Weights of a small GPT-style language model, trained from scratch on English Wikipedia: MLP 2048 SwiGLU, 743M tokens.
MLP neurons of a small language model. Each row is named by its layer, matrix (down: output weights) and neuron, and shows model dimensions 128-383. Each number is 128 + 24 x the weight over its row's rms, rounded and kept within 0 to 255. Numbers have three digits each. A neuron's up and down rows have the sign that makes its largest values positive.
Before each neuron's rows, "raises" lists the tokens whose logits its output raises most directly, leaving later layers aside.

raises: " 0:", " 2:30", " 2:", " 1:", " 3:"
L10.down1179:111146123138112128124104112137086110156107148136084098144115167130141103151130119130092149144121121148140179121170121123151131131150097134144112114153104140136129149116120100075123149158143096080133133132131116119113114118085100131144144122163115132140097104123161138104158146099094182122116121133135162091112095121130119103117124114118162120107136121131125123098131122127132208123128112152171115104161146085142142126085114114132112112098141137132158143117104181142009131142081127131143186132080090121133107095124135099137097131092146119127147116133195132135118100097149098139105096119111102156124156123158159111139161145079119117105109170097126120128136124125121113123111163123146124119091133142113106065154112140123120093136144110128120112163124138100084147123147130

raises: " a", " an", " another", " any", " fictional"
L10.down796:120124144109132129113115127099106168080130159071112145164116110128167117133113115105122119118150097133116137194114149139147134084163138163163128140101124152134115159122130160117098116148108115102114139168148143127088090168125121150134132109142114116146145153114126065114143102131139113152142153103146100148146167092128126136084147127147093169119124112140109141141141104161123103139120133071186108110142151159136160128115149112085133104159123138126141131150135132149155151115126118100130128118104107148117075137169120174142129139127206122137164127092142132107100097144142129154118129103101123123127131141122123132105136151120119104203103114138149169122136152117148109105095104156109122124147118107117117134158131120124139153159126163127113129110117131139162164133109126

raises: "ual", "ive", "ary", "arily", "ary,"
L10.down1632:154117135085150133154127156146105152162127134120175163108097132127118165099149112113104137103059170129121131139156133129159143102138119094158160129156133089133145088134098122162144138165107161123108128140085120159161149110119128117152135139136117118126146106111124000106153158136112125093138147080064115106173102119159166125081109149156168122083098121136148127140137144144079130182132118157121153153147134156075154109141120110117118112165098121126148138138172099117104163142147123109143149148099118147144131140131100143178141147098127133133148124102116145148130109116142099157074135158110157100155145093169121114124138117149141099118125149103135099196130121124125096112151148129124120127110129148106150165135114142095135103134141122184138134082128118131133124098166158

raises: " are", " were", " have", " include", " themselves"
L10.down345:152124127127119141126174144112135100152136128121076135139134121138130108115120144112131169187097165139110163165133135075137100135129130073105125111101133126103138138103165126119134103102138140112111175133115106125111107122113097111145146102123115129164115146136103099123177133152100114114140097105170147128093097150178107082135164141106134144135125138132155137146154116118149141134074106082097107107147096154081127127129134112139149153141115119141125133136127114085111132123160170137131116110125150146141134132149114119113141090113121114093151116132124115168133149255123138125126129046119110106143164129137087144142110103126100113099110174122134121160152138114178155147112124149129129105183107118100121071125182124131141111112114118115145151146121161144154151117131124

raises: " population", " estimated", " length", " content", " pric"
L10.down1515:145050128109187120129143134128127118154094162125109109097083068126139102143126132129158126126131099118157094084113112134147104130160117186109132145121138110126152137135082148135138129139135087164124118114146121110124137148134112132143126118127180146084132118135135103120135097147137142119110121130104116139082116114115132101153130146140098113169169074131121122089102130139103164063100141128114114108143141077150148089155125123118129140139147153122121127126094102106146134103123131146136117124127102153164112137148142143130106106099094122137129147108162130136121153089137153111139155113131137111203089126141125093092097143151133089168130098076178121129121135112114101125137065179155115126120170128149139122122148099129102080136153124128110161136109125097088097113140077

raises: " Uncredited", " Lead", " Director,", " as", " Television"
L10.down1076:134160103153130115138126153141156172117126100137093116112153110097122157123109129075124122168128084119116156155135118105150141142129091111138152171151137147082122173123131128093122115136111164089117162132101137159136139092122141116160132139156108103153126107124142096145127107133096078154165097128126070150113133113101134127136113113134161106106070131130136117130127131119103125124116097136135132118124146151143174076130136109124083108143099163118115126122148119121108121146126115148127096147154123132127151132085164107145138113139100141129140117103129114165127116131129152118143118161121101167111151105108107140141110137122087115196120125100137117110135147131076115128122142151160115070128106101125119109133125121110142145098079165134140094119163156121103145144116148

raises: " maximum", " height", " length", " size,", " estimated"
L10.down2002:126121152155128161153101143115170156124120102157096150138128103154155122136117139162141130109132134151146150141126131123103130134127084166098163157163116162136102163113097129105118153185089107152132144125155141140134154179105135151104123107097154124123118161163106168115157100128143159141129104099207149124096074112150138128137124108128150131110142114128110131138122153106114183118121155150162175158142125133143148162111126092126087122147126130112157095126082143102165158145096133138140147165125113136130136099122129122105146117141137111121172144130126098182120134086102120113127151150159114097163094140111138147116087107139091152120097099117139163165116166140117144138139149146129090133084093129103090140091131114102131145147139151116133148124112061106118108126157136

raises: " they", " required", " she", " needed", " necessary"
L10.down923:110132111120097160084145150161131124110092104095087123105154139131082102145108129105097124106134170138111138091130122132111138120162141182141148066151130124116125127145125107128153138109109140106120112130098128110134120124135150122143082124132146127145116139158148139112153110142146108102157145133087087154112148138117151139134120172094131115146105115132128066137097178115112095101124060145160097189146157145157115108107115114147149102191141148131100102134081174092140105113163140112124127162087153102118116131145111130158088116128155097158118133098099123124143152163118176094176097168098113111118099098137120153094123118122138163111103146105148086074135143104126122139149124108162140138102137133140091119150145102139149135124156103155118126122151085126130105077132118

raises: " era,", " 20th", " era", " period,", " period."
L10.down258:139127106091176109098123147115119115135107120095187131144131127124099103110134128145139100143104113166101177150130147115112139087167104122129133125151128107135091130108127144140122142100129155100098138145119179126118121157115121094108120109129116175097152141099108130094110139117165141177164124057187165127137118107155120120092121175135117148170108103161168139154147140134145101128121105081080134114147134137197157152146128186123134128144160123100134138124150147162115124153096115124079089142164121143165168128095115130087163116120106135135173121111119156136132146109109128129130137145103147107096144102146144128100115081129137185120139137131087127124157128138109090146137132151134169161162163102153164134118132114138195120152125151143151146127129104095136160075129136

raises: " time.", " time,", " period.", " period,", " era,"
L7.down1544:145109156115153145139129153142115108144108169123081110120117111123172090157122141107150134176102128133144119137146134149181166087098147114118112129122136104134098136096175143113103123132102099089120143113097128134147119101096106106079147117118134115065133161133119115074117118111138146138122125088147063090125177180114120134135123119178155140137135105126123091150084165124193152119149119092117135108137141133151142154159119112095101105085121104146128126102126141119142132159143154149132113137128093146146145101080085144128155105111078170087166113164137139142086141064085161166142169082130146082144146121133094122147138112160102139144165134103134119146127122160137137095120114093118114165182112080125153183117120120133115141135148150117137130180066093143091122142181107

raises: " a", " an", " its", " their", " what"
L10.down657:156130152121138132117123083052168156163126155102131154132115133145083127114120150155114088125171102091149116160144104160124111165118137112138142159170155134136109111117167132129110127120122158134119149133101125152093126149138150127115169129137098139117111150127125150165114144098096182135132117115080117108115127077115128138094158157126159091146160113134153158131134105148196104112101121103124112107106126134144129117096131082097055130155099098095109141169102148118128125107120100132137152139136136166124098144131144178122123140106094128115129174136101096133096162146148107146135130161106136151148141115130137110097134131140128097158154146114124130143129108142118128083135088146084127161135144146134143150103165141139141200075125135082102134108133142152094158162137090

raises: "lo", "d", "st", "p", "x"
L7.down582:175156110114160110124133145120113168169111163140142152121149143190131151142142141107117120128133094104121097142147196134129154105182139117111096099137152099120126119139144110155136120125133142155108112148133067104121114094085140133138133183146171128174104140174164134100098145138135106116149096140095163120135149136159137131141159151126151119156160120133125149116106144163131160105127123152132132134180166114126129176105076109109115119096152115145113094124113119082138118118108114154118110113128144151104109124124148120124152135149134121138159079119155146186157165125163107157166131137118105130121152127126151110090141101130086101157129143115164129125108116145173069110149136136144115148167143135097169107135122107070124127117128108161155151109160118187150070180151158

raises: " Press,", " 1991,", " ISBN", "iley,", " 1989,"
L10.down1767:138123107154124132128143120139112152105151174162145147144129132151145153144131141172158126148124099096164156119187137119162199167123133116130112077105144157126099152068136140132126139114147118111145107140119130162119137108133116101126117124151127145127111123160108099144112102159164113075137122145154098115085129141133134082160139125091125164106147129128125152135094168117117123100120119134102140117151140118101120106162102108128095158118124105170126151117146114130155099128105131138132116092145125095157130106145114128130119142069120134156160163124139160136139105105117141134167085091121097125128138131131092114118144110100117097112137130092117108083152085115137128108098128114158118089131136136118090114140129108149075121122161144131103107131128147127110103093115141

raises: " 0:", " 3:", " 2:", " 4:", " 1:"
L7.down1084:138056101131104136141116092117125137138155141108119171126142117147112121179127163112133138155117146100109186121152082123125153069138144130144097101148146130126169123098138134128152115134089128091117167129109101160088128134125181119142099097144154125167148136083161158131135104137091104091129123098174095156144156103169143091094127129100128140132131134134076103131145111089160192129090139140196101110097149153107134139093123094149068122144152128159161125134117129120041119126105120157105117117156149149135102159133127077175158127113072094166121104141152162101140134111117127143150156116138148142137124169140161134138135096130167162078158107102109071104100123126193136091140152138141132049076139122114134120103144129118147126155125134116108147130104124130110135143165119

raises: " period.", " period", " period,", " beginning", " months"
L7.down536:136150138131115178154111161102109095142100113121162137162086141142133102103126118111103136126145135134155133080154121129125120167116174169165115088109140119156143165118140141129139145132135114108143102142134167135111132160111127170155174166116134134121134138167124133139107132087152163093125109129118124166140148129112111116126089104135129139138120109129087092133143162147092118107167158118113178132104134132149066153169107116128117106142138157143185147145114112151163191111121157179138112144101091143166115115149150102145128086121143063151155131134152143124122105152119124161121124129197126115104097108137147121135118169093129154148113168089101151148112120156154145114102099137144131160138149119148161144138094131156119091164132115143173128125125136154115166116112153

raises: " four", " nine", " eight", " seven", " six"
L10.down881:165152130155073148121153131123135124125144130112137147078186128115114086138101134135151078121128119182141084125117137104159136132120108141088100118092137111143094129105146145095166123079151128091187114114110131155139160147138105126070126113141140113118105176120138134108147131123108134149141126128080144119125132107112141106174116093132135137139113109101146130113136155135115139116114148152116149177103143162140152112183123111142111104122100157118163156161156133154141138150110115163162067103084143093155142117110149150128196139128118124172144106144137171191142135162089108172128145129086142133167144145117148131114142118112132147185117107104124135120120120128119145151139151154146119122109172085142141117130115200131124079134113057116137137107119169123115181150145093

raises: " edge", " map", " sides", " side", " shore"
L7.down587:129101177108125128129121169168113154153146138117166167139100090106125117147144109123108135132151141124130101112065135089095094119098141148132149158127094112080139097092093088112147097141117121143155120134108057130157125126139115094113134133141179127141106172104111186130131146098127164115118152131148153129054111119131151118135129123130118106158077138100150139101116157101137133126113170118147120110156124136121121163137083162149165110140107104109164111097117148140105133129133094117157125168061160128088146144044124107123112139143133157139139095125185095133100165131104125150134128148139110165122116117136099150117122133108172167089120136161161112096169130120140146137093102125120119139128122161113116153092178090086099112125113123099130130105148114163138128142178109

raises: " through", "–25", "–7)", "–2", "–11"
L10.down383:130149142131098124103148154114127130148142119115126099137151147123135139137175119141134161140145149153123130159135129125155144147090136111091125123120132145141092150141142124138080160138127138177147095101123136140113158109131190133124112137108162112133125104127158171102096145140143132124121120103176133150167128151080158143101102149107058140137083163106120145132072144130163150100166126095132137131123153143172109132083099148097138135155132170096113151130148142098110138087137129134136143152064165137133089130084110152128124125162115100138096102146129136146153137138149112106134132088092162106162145144133136135144112174140130128128102161116156111113142143130180120088095133114138160108144092108125088123108103097155097091124145111122137137119101110101159088111122149

raises: " it", " then", " she", " he", " they"
L7.down1949:099146103134163135122134133132128126139133081141165126111117131127110151120112090125150107164129108150110081156115127155155148126101127132130126111089106128107124129163142162103150128114122132130156122085106113114145126064134138156124119095120154109151132142114145172120119108122080150125145123105052071161156149123104118143145110139119178127128166141101113136124166111102109148118143098138141110164092138158118140115186110164109092147126135134133100138115159136114132147120134155156111109132128135186148107132080127130139123107128142115105168155105117091120102129129124132122141130120104159127118102137125128167142135119127153116145104142126139094098157114083126121137134135146169120090110125168113138130098116118154132141107160088121097094170121134142109130136154151

raises: " themselves", " were", " are", " each", " relationship."
L7.down1656:138139112143132074107131172074115126127144155113120134147134119111168110110146128124120145133156118139147114153116168148155151141116121132123087121090155153100180131097190127081140155157113106140109123132093151139105114122110109125129133107132127134171113183112136165109138150138103097134116127118089097124108142162117113076152145117115141141118128151102166129116138109101116122137131088097134140108147085138119136119104117131145160172197114116118175133116123148120105107046129130103116140146143129174105101145126110149142134080125130143101127143168143111129108141198136125143162148093096133129140163142128129137152124078143085162124135163180132159128114124131160133175137116130109154136132132141129172118165173105104152146154137139115165145128119150151165084146135147

raises: "ing", " off,", " off", "iting", ".00"
L10.down35:156136106097101167093104087147119127105140097116159137126153124121142132179113118142109092118123118144091132111127132122147164147150078103150146099070105144154134140104138101149108124144152117124112139127140090133126146147139150103141135170126161104128116142127157028112139141081138138122170146129076137154150151118082125140120146122127156114129154157153091110103126130086179149142114119112116148136115143146071115135120149138135119148135069127151116124134076120168118154123141172147116159118115105145143140139116122152117145153120065101136148151082140078129149100139132156179131130199122102143158150125117099115098156088131106116117148118146135153145091134117162090126121125094134101119110145130150124115113127146140128153104144142121122115111121121130116151138113083

raises: "ell", "onder", "ell,", "omen", "ash"
L10.down1226:119087126126188160124108145171148093127143156137147128150085077108118089152133155105125101116100143131089141094091122085132157130096130111104153096140116123148093146106143094141140106127122093098145154139111147134110213145142137124125174080097140099156146153118093109169153095099133114101114136109112196173125097125135064105117132104063155117125126141132127122145162139118135110148114116106167177090146166126090155105120118156128111151107115139134115140097144134110140144156129159120111123127087139128154149085111136158128111119153098148137129089110156133117151149156121130128160161099115118193120133158136146144160115104133113071158123121140142126117167126125116098164098101103139146114157108131126149081113139151160170149146135120116185123150112115109127117123092128